MLP neurons of a small language model. Each row is named by its layer, matrix (gate and up: input weights) and neuron, and shows model dimensions 544-671. Each number is 500 + 40 x the weight over its row's rms, rounded and kept within 0 to 999. Numbers have three digits each. A neuron's up and down rows have the sign that makes its largest values positive.
A block is one neuron, or neurons of one layer that tend to fire together. Before each block is what it responds to, as a language model described it from the Wikipedia text at the highest values.

Responds to: Header words in wiki tables and infobox fields (No., Ref., Country, Peak, %, Place) and digits inside numeric table cells or stat lists, plus a few prose verbs like made.
L5.gate51:603463487484493454534444549557521450542418477490447590508478504499522529445493491452440502476472554447483453497491505539572540479528496474446584492483482479516513533556458526474513511506423507465551462512513486540473508515540515534491513477510488510428543569482463454512514521511475484503520555512497459488519494502535476488483488510471483479558437492483489423523486534482484549406502
L5.up51:531459491497464460430497545555468472546545544489454468566457538534536511483419553509476531514472544446541458477455525531531585466583506536514531545439557447430564486480404535465466478544470492507524540438366426548525536544542517551497476518509505454515555523440417449604612404465500497463524493476497469518513398497516557433436508515500502503476526494527489514543414496471477496510533

Responds to: Field-name words opening a bulleted infobox line or table header cell before a colon, such as Genus, Spouse, ZIP; also kinship nouns like father in biographies.
L2.gate311:504471559484495547502482505456544510492450494433543465503476544529483534436455441616500528548553547400550428503482475486506513471474500495487529575486430539457503421511465528543469521481467481563490545560520442494526485524503515516476477511536539507511479540502466420516503459542468532560536474408581460519533428493486516520491473499461510536528488503507467523540530499496449417479457
L2.up311:554542466561498477464504504490517503432459555502528539501489447510533580536529442435499539486517551535468508555472548526531534518565534530501415524514518479454524488490546505483532482533539533432478543436460506540436477483567502469469474439476540469439506467488470445520390590455521494490538460475436519508510565536547490544547486424467503522483476457420507438467434532533559511448545
L2.gate551:475438428484383565513540503521487458504437467492438505577466528485478445455511449482526471496444442457499521454539486476496401461446501544470457467554467502564513482488420571575387560550531574505520515451510530472488539514488547539495526515464506473522448537564500441467434476478476620584485515421482500421491480433485516455469562438427569548517485502458504416556530479547512474474454
L2.up551:424407491515509546472553561512465433477440523529508497538468548473472557481509520482487467557397426434491431443522489505556450489449510509479487506499508506518502487522514505566452515519533590536504541479548530555446513526493508498566485501525457543438526581508512486502464398466474493461598510475496479472493429567477467473474567511519522484494532457501503470540482487470472461508475
L2.gate868:448456546436500535525449529585497457475496480450470529452490519581490476519481458434449485480565513512507468432512565500470471519494451489523510535536460490503482542545505548531488496504492460461522524559559506505458518496507413518439481488485463515508437493548460531523399550469493527501489560526466516538542520536513463562484472538484492544565487489390536505485507438498443548514479
L2.up868:543443539463487526472533546510433478467558548531504458534527488578424580496460469424436443536577504543515534501472510561469584522498446553570522409533519504450494505439518593488505519456553547457518486519500513517484460500498490506547474500544509579466577550521549522506497489426458575524448471549434561524610482462456498504508474457459454585511490439533494512480521523506546529477483
L2.gate902:489447525450453481489482488477424525490475489550468527521516439545472430545490497453487476519516472553547491552498437448520554493509546505430534535565494515554497477533462509482435514503506464509526516513521419405472539469497505479518493448445460485524498484527456401569560573558493517546538438481541536493535503511502491377556518471492485413468524549523486488539467515613467514484472
L2.up902:491552458399435528511523509498522531517480465484550417512587444529465488534527542474499548538520430563568502534558454547519419482517571523481511460570554421498506516531485519450447462479506521484580489525481450513485475444534428528542490363560504514513461501500457460526547525502507512476581536444563510517509514538459460411552526558497461416495503455449430548454542527624444481450493

Responds to: Ordinals and position or rank words opening a name or phrase, often after "the" or in tables: Second round, top, bottom, front, West, Grand.
L5.gate630:469444483493540572528493470480421608468447428561505525470523484515518550544403577535465513568518517492482472444537481510527544476507523518553504466493397418502501423463512547543473461524522493422540580526475398535548580550554501521547477532497496559540503471485464533557462519464472549472504468512475506438524408546519514485530507437470449522548506491505447524496441481467488472456536
L5.up630:466552542527497555551453501521441504457490530520585487570534446478526577506505524570505483531484546499481437510470540432474526470463536529482544530414501505503486497534457501435473484558514492474488494459459539504557461505494472527502499581493470524513475499511508509530390458495469517473536463511533489593480610431526464483468514544415530552502547494441563493522486480562532537458473

Responds to: Fires on ordinal endings after digits or number words (7th, 3rd, 18th, Fifteenth, tenths), plus weaker cases on mid-name fragments and title words after "the".
L4.gate59:594536546531552427511493557400545517422403539487556538535470479507458525505569482437472495551496459468539529559533509487525478452510522444535463436530515510508469551487492532478467541467553486521452511569466417462475531515489456520544515516527610487483460497477536498573485536473518446519560584553461477485513431550516475534502518495497459498509494538450494485520561469472508591444470
L4.up59:489524505474494536515435478478552504564520504530560456449443469441477532493548493554540480524497508489520518457576522481517552488500458540555439491533552509501493497443472517467542520520550555513451512477520445511483574427513543505493463547550553559489486414581582482527562506525523506549538563506472518448454430551487500491515518504552540496503475478518531539521503509502485535497474
L4.gate338:551546498530470459514528472493564522458507509537527458515459581512475534463495559497491503518459462528472538462491548530562487505503436453482492489443473519530400504605479470524497527506490468551530497561568463381502530553458529550512487455469563493485516412518507536425453494429486481509518483468462460497444455501560493461523520418421515522512523474479435513518581482451509471514498
L4.up338:581499410555490568543519548504577495514473475473479592474467502538502460470511486566495521535463433506411488487547512511526483513471545542533542480524390566398419487537437517535494524533542539518512498557578454455548530536548493471505484490459504505488459490538489466518463482423535454494426512447511514492499510556527493506519506407509474486505490466501447502511565500463503464449511
L4.gate825:487472506563485467450508526490498545494514486418505433525484529433546537451520519513488466523510456429510546568505442566493460434586557455497454480523445504473530446495522474567556564520521474475544561468535410467461517425493523464552442491485497552475491573497523504527460486488582470528525455533521554526522503468454529563450472453470507498514453488536492436505470478532519459446429
L4.up825:529497453470546515524509521420497499521533577503555492583477555501559510473472517470536516422508548500482464492523442494494457404530475555508499527529474512435519512511479472520537477563480464439543473477480486523547499555474537539510484519526547547435501539546451487441511490511429560524496495519416500581539413443516502455483535459445556503575464452480504419598447387537538557488503
L4.gate966:502582526378437491544510489504478525522532525438517443497479535465517450481468474470488487511476505459478527516559543509520591489498586500501499522509475529509441563481498498415419526452493546481491509531496444467528477512494391518498538480520509527527508480551413490502476592482439496516603531496523499549530480483532509485583502497553462479499448499454500523500477451502545523547519
L4.up966:492532535567426467477569500553510516543450489516584496487512490472491531464507542574482498521511494528509561518493478547520509509561507492581395520451461519518435532487542456481497488441447490464478446514489518484458536571481509568501497540559521488540532500518482562460473462538575577475598481476494454509561468506542513498564542508431518530443509526516544561561486497478436564513546

Responds to: First word of a column header or field label in wiki tables and infoboxes, usually after a pipe or dash, such as Species, Team, Party.
L4.gate568:488476468511411480490453579488509533481446535541491517468508563496484517493514486431529516514468503508538508479456479500551491507518508428461542469547499461503489511480492488562445500453449410494540556490445506489518499443488414484439473623488525507505491425448470454525552491551475515529577500458507424528496520480515465521558495509488473503537518486519572453506490527473513501497457
L4.up568:532511479563564522523438513551517485543506535496536581493567509546487488459466494414562497571542515515507478573524499479526510552425516480564508489513516483503500443541519519464496557492440470490564460533538518531476515553498492485502527531447530456493493515557417500495473570411450546458510456506556472548503451568410475519467551507412555445493545535485443466543493456496541496534453
L4.gate749:375472510504468463521433377593574451528494506510523541508540483447481489560508453521577512525504556456540518516513460484474522454406505521506537515463464455502458521460530508488412520503492512517505534550470530572482458446439558585499476459523470531499466542477505500463488494538541487581510580511562454452536488519482509478539467515519531407514625438516522561501490541537565497518474
L4.up749:529516496532458474461478494416489467457508507488456480477509499530487542475435390594508460481486447472459616464468536494458445513438457522483508464479501582535525503507521500517409471529475482518469464519500504545524560512496479468512476467609491440523488479498544526566493583519498522522442488500537473519560527530478393451452505488442488483433567549555545502516495446600502441454548
L4.gate904:545478486430444536571486525470497479536445516508551531551556495482465565578490485543507472451484502458500481495503463432499548543499531526480548480547500491562432487539486465495502528536490474454440481532557500501440498510501526483509504518475550462537518444467512488520475545445588489540434506515488508440486439483502518584539517465494501495530423468444507466496502449431541519469501
L4.up904:554520556467542541580537472463477471491453481538487527461540480471554511430466517432528529550474460459541486545499511441542496480549491489521549541507530451458524537542452478515483450574464422514513529475458438502529523443510459446517524522501497474429475376424417512454371529566518495542517452509535465545535447461399511512527483487437459521498541460488472519476488420500483471547531
L4.gate978:465469538506477429457526484448497567558464464461538540552499504471533521468548432519512465437510526511539502410531454438616504473522475517459485465459474536486494453464467551439489452550543463504538472495468539520550542460439543528500478563494494562497448484526458513494476496507545468497428499438457559478414505513412523578514497549419510404506488567509468496438523516517553546476541
L4.up978:489427530490524506506533489530511518486521512449491529532438514528481470530504498504507425453481513531501506510474444434594471487547536601457538535561448464486502520441519577464455468410543442626532435483485491498398489447527551459438521527500553479475515488567488550489512460502544518595492491533484547546466428513479528502501428508375482485536528461462494463457493512472516490477552

Responds to: Ordinal words and suffixes for placings, such as finished second, placed sixth, 16th place, plus month names before a date, as in in April 2008.
L2.gate345:487540456419499545488491513543514567512551538502514496493488495511544471535516539438479512484527545525523487579485507398500536599481457504531479552468492496568566510523465508530533484515494570455454482595531525505553543562541514507495431491460506484491455502565573494449441449466420525591541503530485532431457473463474538544561488474516560380514427541512541476452495521543501494509458
L2.up345:486466548478424500514520420493570515417537418558563502441527531543506534507561540496483558455492445546423535496491512521485499504525540468377471457512546529456479471460481568514525476515530522495528436492448556482449505560562563494530426477505493475483484453489462473468533445431475543521463488466495504570435464513485541497502503466505521420485524514469542466535487509538510494545482
L2.gate421:443590439535527452501476447532477508546502524497519475520532531477547509578559444487509544476482467495479481541465506527552493580480502453491504611503473567448459564541573515484516523479396536480504493500515476516468516429524472526560579591601506550504544498483493533569560472545477456506448519506491472496456510524496534509474519495517488570572509542577480486467542521512464573443467
L2.up421:536518440453590446499537443502606431548505528507540494417505441529517543464574511448553566534456470433502527539530492522500499504496528465528458501503499534427482530479501467572498492444488512457523581482507453469494465449473506502517430476550518489550497385545526496471545430501456507553463471570551486539420512554508510477473459556493486509475562509530522458468518415463516472494535
L2.gate760:502459486501408528515548508474505551422505454607549484522486548479550488473516601404588486504477464559504522483491435559557485516448502506498515559522447503513423409558483497537496481469451561522465530498530500521455494531494566494553507504476414475512527491572531507517507558447522552472508530427491544470542463476499470555560499472572460542518435539480486500506445550498504491366558
L2.up760:500494486467509513524500499475465545451451533598531519445497470505521448441573614423455499552474507556453425531548436569488533473500497442468513593533490514493489532569543512550455514482473591527478470504554555489457513486511482506590416490544421523521512481599511533503409499504514511531490496534528533464514495497481485571530462510562490478530460535477528532548536566484550518361485
L2.gate802:531462432485450445510521519454503490487466477506503467514481492514577535458585546502495535404573489484415499553570534411485449486461503560455458511430513523499448538463485543475496477527449572571532561469492516400545509594592458553548453568514485518498508485539434476456469518474580464526511473510512471488530469445486519511432477512486461436477518489582509470520474465506543564552438
L2.up802:438454509500457486526384477457501497467502586525491514458474503482516540440502580518508534456522574469482416537581483465531459429531540492508477491523558504489438509542508525483484540468472450560492457458484483445448483520545497533499538524505532494491456480491527539460541460467570487453539501457487513506505561450488585507475488493525490482502472449535518478505546428488463474481489

Responds to: Main verbs right after a person or group subject in biographies, mostly authorship (wrote, has written, author of), also signed, passed, did; plus bibliography headings like Works, Editions.
L2.gate18:522507498477586492503444484542508468426410471473472458465467439570497521491588506499521602457458588460506494513469460511486506462549571409461476478462491379499463502569469511484535490430418419542523517495442480457428447569498533524478521534481467423451529542466441519494497468492432580640541515513555455495410525429523458479514541507440462514493500484514466544490532483468490508491433
L2.up18:491437574519493541467506468419582542524490512502524501467610533519570486449547472447530481514530505525499538496412472466514545499501547485444485459551492474482509556494570476480543530472479513495514453550445506533481522474500491525539520571453558544509459515504484493459530457505475491492655474500482513482472508474476467484472508439533511555524519523524555489512478528453474480470486
L2.gate250:532549462514504508386523520480465512535460443542435497495525494473434505484469491483496449423510538510504478508526513479551453492528542477537493473522473455505489540538546555527502571515501570534457499492478482581500495529467552481524473436451492547458491569456561500534535511470522447567530473443505519462496492453419493458565455449543444463569464562541467535489539491541444466472538
L2.up250:521510398515453516460479511563537553566477442510518474430495554420450506486527481619542462444471537474527470518475540512444515493450543502528522498485477579496524511515495554536452573535500494524551500455512518517479533548485502541521425446455493585470474527501472505473498457441417508559437483455478466481527481444421520439609548444544467389556489548517453480505477523501524522520574
L2.gate359:529427420513519414479524427547501495482530514562556506497490538464480503478506561510523455509499549487546468532544478536503518434519503493537503448424468509486503558546539453444536505461434423450491497479513542514502439511571576496515492523526531546487477546480445516549576446522543457538531462514474566458478430469469473541585591561548541475425449515459482438506566382507521506461469
L2.up359:538463463505502484468540559533506582473585497509541541494479479518444539494472552509534433462461548451542457488476433551411444469532570531474567446481434490513535562541509443440481535465480438421530563518520536571455407547519532469468458485478538510456490485446510565513562532530487482570502472538460546509522503445421501505615486557465544465467466511462525479481549448493527462470462
L2.gate455:520508444581481504501501555500496504458504446493398574488503486540509474475507515462453469490519523443499498603499488477492489504547601427531524493492463505520521465444493495485524504452535418564559444494503464485497480471467463465490458478464481476479477538442444531501496528501496501489487508536424491522547530441504476430533432520500516509518498434491527522505512468481505527390502
L2.up455:468518501596456542534475516539578512438439540501466490562511460552477566435531464476494491518436538412574480532571430465527476460489550485494541473489411561516509522487498509445552416550466484577514477544469481444562518544471413513482502544509459494437481512464575502512525549539427493524610466499470474506488523493485432512567440482520464501513417510467493432537495492556481478462491

Responds to: The second part of a location, often a state or country after "City," (Waltham, Massachusetts; Paris, France), or a place name's last piece, in bios and tables.
L5.gate889:514492541526474475458517454450490499488494481432514537514498442513634570479478450526539595468541494514503510493509517502482475551488474512544548572542524489556499566481517486527526496505547557510462520443520492503512525471503499463476411554537472461448508499504487523481575475513547338584490472454532492476462561529477479593462497458539488528502439418516532514488476543450509520358525
L5.up889:549423450512489534498497430440497421609448520492495459516516492462535541480469446524497492436534514466498541514477520477485516561535532531476523528466489538478488542537497566531477390484522538393488576547502545492453478398488436479513550468555604489488516509531537527540471520503396469496539411483521559557508500535471509549486380466456447566558440541545497486414537584500515521460514

Responds to: Verbs and prepositions that link a subject to the person or thing it acts on, often in plot summaries, such as kisses, befriends, deceives, opposed, nice to, competed with.
L2.gate30:462516526452499532498385512468456528466503514510499490506496488556508497471518487449483495496478525546500499445483529488540489517524472476452517509518522520515473406446487447522448548424457524545546500531560530563443398487490465558457511548539528505491525465525420509440501561588520526508511582497481525540513467473545530462475458470456559535490419513521557426491478491496536471467484
L2.up30:423567550530504505449451492476512531467579525459519434435448517495471493515540500487480551454545479499565445516500538496551501509495566447516424496470477519482449515483452529511482499411450544504527504442495475508456496494510440473492556480565475543488536510449562463526493531461457466484441464494544494508396452508534548475533502475473533474482466523468478527522475544537476527554480
L2.gate282:502507499553539573493529473556587616477551483615464499509540535466480478509527508529619493461498448489527435480537424477453480444539493491527513472431506496616455540522492489458469546513505408470407520418550487486561461492456501437518539518500477494493436569565471637497544505468421509497502478526492509539536547495404530499499507486517545501573492526487400552569462501494473521494490
L2.up282:609479532542507459522529436481475442453539537471485551543446462528459520501496484536540544399501446523515504490547428485497543464544502452562523467483465482475474546531553537532507548441552473502491478503567507503492441544450435502483491530493492597461515510517551536521518469507391487518521495489478452456544568421483419591539462469476407460460508502572481538515428421515470512473457
L2.gate966:449422572551476501532609470473481556480536511561497448543591456517573531496506537517556519436443495514512529501507537504468462469540480441503546471465526470500474430491531499506540558532467492463432450482505546511502461449461510533561448569520516486499515486489490534572570524491440494473506533558531530486534550516476489463504505406522477486470430438470503525545488454499476508420494
L2.up966:501467568523479521444523455505486541465503539452469482494554537555458543498550496560550521494510463525464535505509511427551516440508528536512480479445565480520459443476517448524421514443499463470409476472473528499516520515499500471514531490492472483448518485542426572452576429506438489523530531567461508534545564531513558531544469442502491466520524543483460487517513514417521530397512
L2.gate1006:447587442525554449544521475501443488523588507526481536539464514498553534524483574508443496475456547509467471457551545560524411497542429477470476506388474475499501538481456520465406525461531467583538465489566472550506485559536470508579415471443540592533443491478537466537480544428453528504490533513524481497542455571460517509550450399412449506462494527489531535552513541505514573476534
L2.up1006:501527531486551510542516526449513482506496549476430517499494507462543483482476556454484482448499537572546499569484534492516451543523418521495503476497456498538457455472515462564497553482468432549513521460505458544487504564484485494489486519495556562524454492553488478495494528507440498467516488531486512475472510512480478521492489428486503525512492494545502542496451549518479596455542

Responds to: Final token of a place name, mostly a state or country after "City," as in Annapolis, Maryland; also seas, oceans and region words.
L4.gate193:503473475536453597447476547536501522570511604494592450489510530436532528477571501581430445459479514514502487505501478538490487534492506515471472539446512533479492522552432491579480467493544571544521489548475461467564508562449518514469480515532523555557496505578527426524519595528436379471563509514524506515520551537430537500622475526546483506490552449466490526542426521536520468518519
L4.up193:529484413479500534489477460544606552477489485558454577477496478418473522480572467461472431555519503491548494446511530481471485514443528483458484515493539407500517484519476509533436505474428478488483522514455522480457500448446509489503568499465454509564478561478513473474501550540556435543589534480506477425489573502469476469471496521553531478466467536457522450496472481502548483561427
L4.gate484:467531568458453502479534505492458421491474459543486465504503542513517480541541464502504531415470447507505530488525462542454463573532479508600502437504461503473453454523490527477530443460558545500512501555442476524455448475520482490520447469468487525456466486512518508444478525499456457492584514490496509493526515536444479560556447544532492440550430463509496504467504524438535522429478
L4.up484:484510552424473546448571537498538503499476535517522473561430540521493502580490495513493434484437489532507568525478516494442465568504550465527506489511425521533437462466478574515539488495550550483498513498518513460546461453571495409527446472525592496486551473499510495455470575512489580517542486501524548530426455565519444533494514496463529432507553429506498493483495528444490461487470
L4.gate678:480414508469493543474473482484468528532513560509479528490510476521547552454514404388485539420498548480407539509529519546452490491504510544496543447502524557506448509512495514448528520539516520414522498495532506477415431450488553494550431468534547460536511501470483521493462485473447419451571480467494513505537528506476519489498533458546432515505464459580508483486433493511549493547417
L4.up678:516505488465502454503479489607488474489536464447450518524476435471544518433454501467527577408498496525448457482404484480439398522498477583505480501512500431482454437502428466546498430477532563476540469482463490565493546504505552477475432488504519486537509522409541509509521442529548379563515487452538511487519482486548531572446394453526476452529493441501544525507523435487488560525484
L4.gate740:568472542433509507503507528514549517481512453506550546560501476555520498502416513485469552446483467503550493503488413422446527602570513493563545490525523495554497475482489431584492471455461532501500463488541456521466454510482487501510565561453487476537521490522523574481492523556574401508574467584470501466535512495623536560525520462521461513494492458489562531472506535539557464545537
L4.up740:498563425540463483474503540426413508444506523525514436465541535545486551551547465509465454482484525467467502526580480484497496505501502522519463552431539503458502479458520516405507454510515501480534571458493556484509451461438492503523428539477488516471422496515447459473498498477463554450506460469474554543476522592432495523527499528490504544500505528457468516526528475469491479536490

Responds to: Mostly function words and word-piece tokens in plot summaries, character bios and filmography tables, e.g. spaces-hip, named, role as.
L5.gate887:463472526452490491522482565545539471568467525454536478471522461537576464504513526426498526546530481512536454501396504505517484478505518502486523468451532547478516497496507434526499511530551526542551464432431522524527480515506516474488476553499491539503521510550433498500518521510463514548473402523459455442515556429536418432518478422460521453437485468507506457530533542459471523454545
L5.up887:455481541518469465546560603478517485527569496463532476503536478558484448485482502470492517503490443505475502509548430528494500466490459518470508460506541533504503505515434489468443553517581456563591497435497621475510495492524516538489500536480485576414509562569442481530527556535528502485468472519472486473537529450543423453511512462490491535478533488516500517519452501445470548563526

Responds to: Inner digits of written years in dates and season tables (2'0'15, 19'9'0), plus "-year" in contract lengths and "signed" in sports transfer bios.
L5.gate483:474516592451542509530472555523534505507502540440476491438476472524458493522523523500582514517466486481481492450422473436439546478526456436461409520497605489571479431458489419484464425506468593615484453559530459497519520492524503449551505605494475517514526452522534558522506519475534520496570527504545454508452493540459525485579447505476547516473618517541501494465449526535507444558536
L5.up483:473456474429498548481493412425480560521477511497534468472503493536463445493504490463465517472475525532427486535463500486511489545458449499532508471514496510503479630469551505494479547558529495516500468484475453434399575508442561499454602557427468505492523508437508447448546380476476489569530485516461513485419548491509467503438523481504520488502434536421513475491482503429477544489540

Responds to: Function words and verbs right after a character or subject is named in plot summaries and anecdotes, e.g. Presley sits, girl who, moves with.
L4.gate118:453558521477527558485524494524496549486479477573531442519529465532566569530477479551512550527569539523514466479482507505489427518527511533453501555505545505529491452452503563559514521456421488481470512516428485511462472558484472468481480461537504572447437508534512504429501556476478508564454423560411463481497538496556526506519489431469435521483550448480467532528471504476482510515517
L4.up118:539427525514451451507510451529520547539426473524498483496533507544464506436444458514490474500529505510469495508576454509496480459519512567484495503524484484502480537468474550504468505564539477435485481475454509469431433484511484475472463470513493532488464463493550533558437529501471528465471453464454487499435525493556541515486531422469546454463528472504492594513444515522449506479533
L4.gate457:523478503478453515561519511489508510530476552482555480458472482516524490522573516473542616500512488480521512562494512529486426494550496534467554485566457538519454525537468581449467499478599482548538469500489519496443524489486528390493455521458519509520479473474511490495470466478437460515506407546456455464513492519529468519501516483463506568474542509518545496522508434480535534484448
L4.up457:478594544526543488525575594507527412463597481424526502488530447547549563562428506510416536610522468526504500462455458510417428476537510543510553532512501460484505499506483449504479544536461486468458492444457497446463512475546549450499505564521542535510475462570429520469495487456527515553481497470488443463478480466531529487537462494451549493485580536493416528465472521550570524523490
L4.gate621:498474481510468447498554449519455433472537455495524436558534528581536457488468513488576459497530485468519589484482492503571442476586504519406481477505552443507495556507464418490455568501456508537473536474517468528486487508536478461548478507499510490467470468511486479549440506505465454536448483577447516453500549534492542487494540495536517502568447532539555501510455464552497509567453
L4.up621:462545494465413519475503490555507481490521540451544485478491558505492507504532495493516554474534519521507483506546507539538434550501601436494466500469510448397505505434529501418516576446477497545497512488478510444508507526435503497566560430512499447478564533490535547517464487535477476521518516473524451423437464499548487458467560592507525485393551524507408468522519491448530548532470
L4.gate816:525513516489492458496560523514449508505524502477501468474563435475517481456519570603476559597464498501488438454480490529525453494506500520462552557462461522504487505468480480486524549513583454564497473484472505449461496477452459549499521409534488486509462447468472517476502532514479462527486526561443545482431438423433453454489507455495520530534530517496479509499497503521503509477518
L4.up816:518441498497456512398460535470501559541518549551467498557542472502620438539559476452541510456446506522533505465528521432495490469490519579516531493510524544523421542534496486538522482590535478521504476498516577514454518481504429550491508414514484497526439454491507495434462418506440553547472515514438484489484407503534447481503511468518392524513511498569517514454519484497561474519493

Responds to: Last token of a multiword place or institution name, mostly US states and cities after born in or a comma (Massachusetts, New York City, North Carolina), plus commas right after such names.
L2.gate32:479523451459503583511488506486506510464545441435485402568596483489532453499532406488506513515586528470579499484544430420503465529571435469487422480437411447470486495468488429547543544563509531468520538482476514509498516555529606476519458503514440574473519455551455559521457458514473416473460444582506545553563514527499506507495460513565459450440459384486482518451483463582503523541545
L2.up32:476489494453481501516466459473542496508624415473545432515568471557547453456512495493535500483484471451490415501494489548464498530540485495483490505535458500475494521461469498467512485486511535470562536471509488501438546547528585520477478488484520517497497500524514548472468448460450485478498542530494512520481505560524506458504408509493536601482519464500511437459462499531523536476548
L2.gate202:552526458449553406595493508508569506469512508482516486464524508449450490528513483516543456477492450519490659484561472536493537511501502518521469496545503430457509475533502482573441559437490540518509533546475506424502534470450500473546522533493437580551505472471507515502480485494485503517579498432575581515549535558568482376454540505481440505452413473476485438486514458445510481464501
L2.up202:476514457455492474465461519486538488482482492423534589495523451530513539478526517614374533503574462560459556487513483534431512436478552548501477518519487511528484495524500483578568408431499505475470494496517440557468522498493514464514445535522515517472501546505508536464444514517461453509535483474513511460509491511447541476498455518525537435446518541410597472490386480495533500543435
L2.gate351:538505467552454518475481472494568501429511434497532448463570480538531538532469477603505406426412529519517575487408494419439472527445432540523433439539435469437495533506473504556510503529559490429513543448517498542520457501513507523493499494477548571491439456579487503540491500472536511547488470519544482485545496506512560510498468522508501465457453508474469487445458503515500534504545
L2.up351:549500456502471428479499549567443495523506497550453500489477515534536556494475508483474460531488539504494570512496517569530513546514470497455503513520522467526498458518458390540515523575565541506498488532462428472528433448470466495495476557537448490525474571524547539452566465485624535564568450488535462479526529528441501481470479486524436526452479548513504498492501557502506520566433
L2.gate961:517402521488468457516461506512436542536470479493492523408513446537619491470495446481429457485455516531494491478476478515535454459419533462544515539555526529546499475543488517578504518588518515499452446467408513458457526528430525502538445509482516541481474432529522489411522472503458512480458536491504391483512516501593535523506480458579478545441498481548512533545429497511538532525437
L2.up961:557404544492468461586521468418501514527511496512487552394554505509528488517538532528503464475419569471463381569487493450444547490483561504508548572505565483479466464482501462527489540477536558553555394509505513451564514454531507399505485552479473416456486450537479533534458521511517404519472503448580497469484452549546452562522483546526503516472513482516547453540436445535607529545527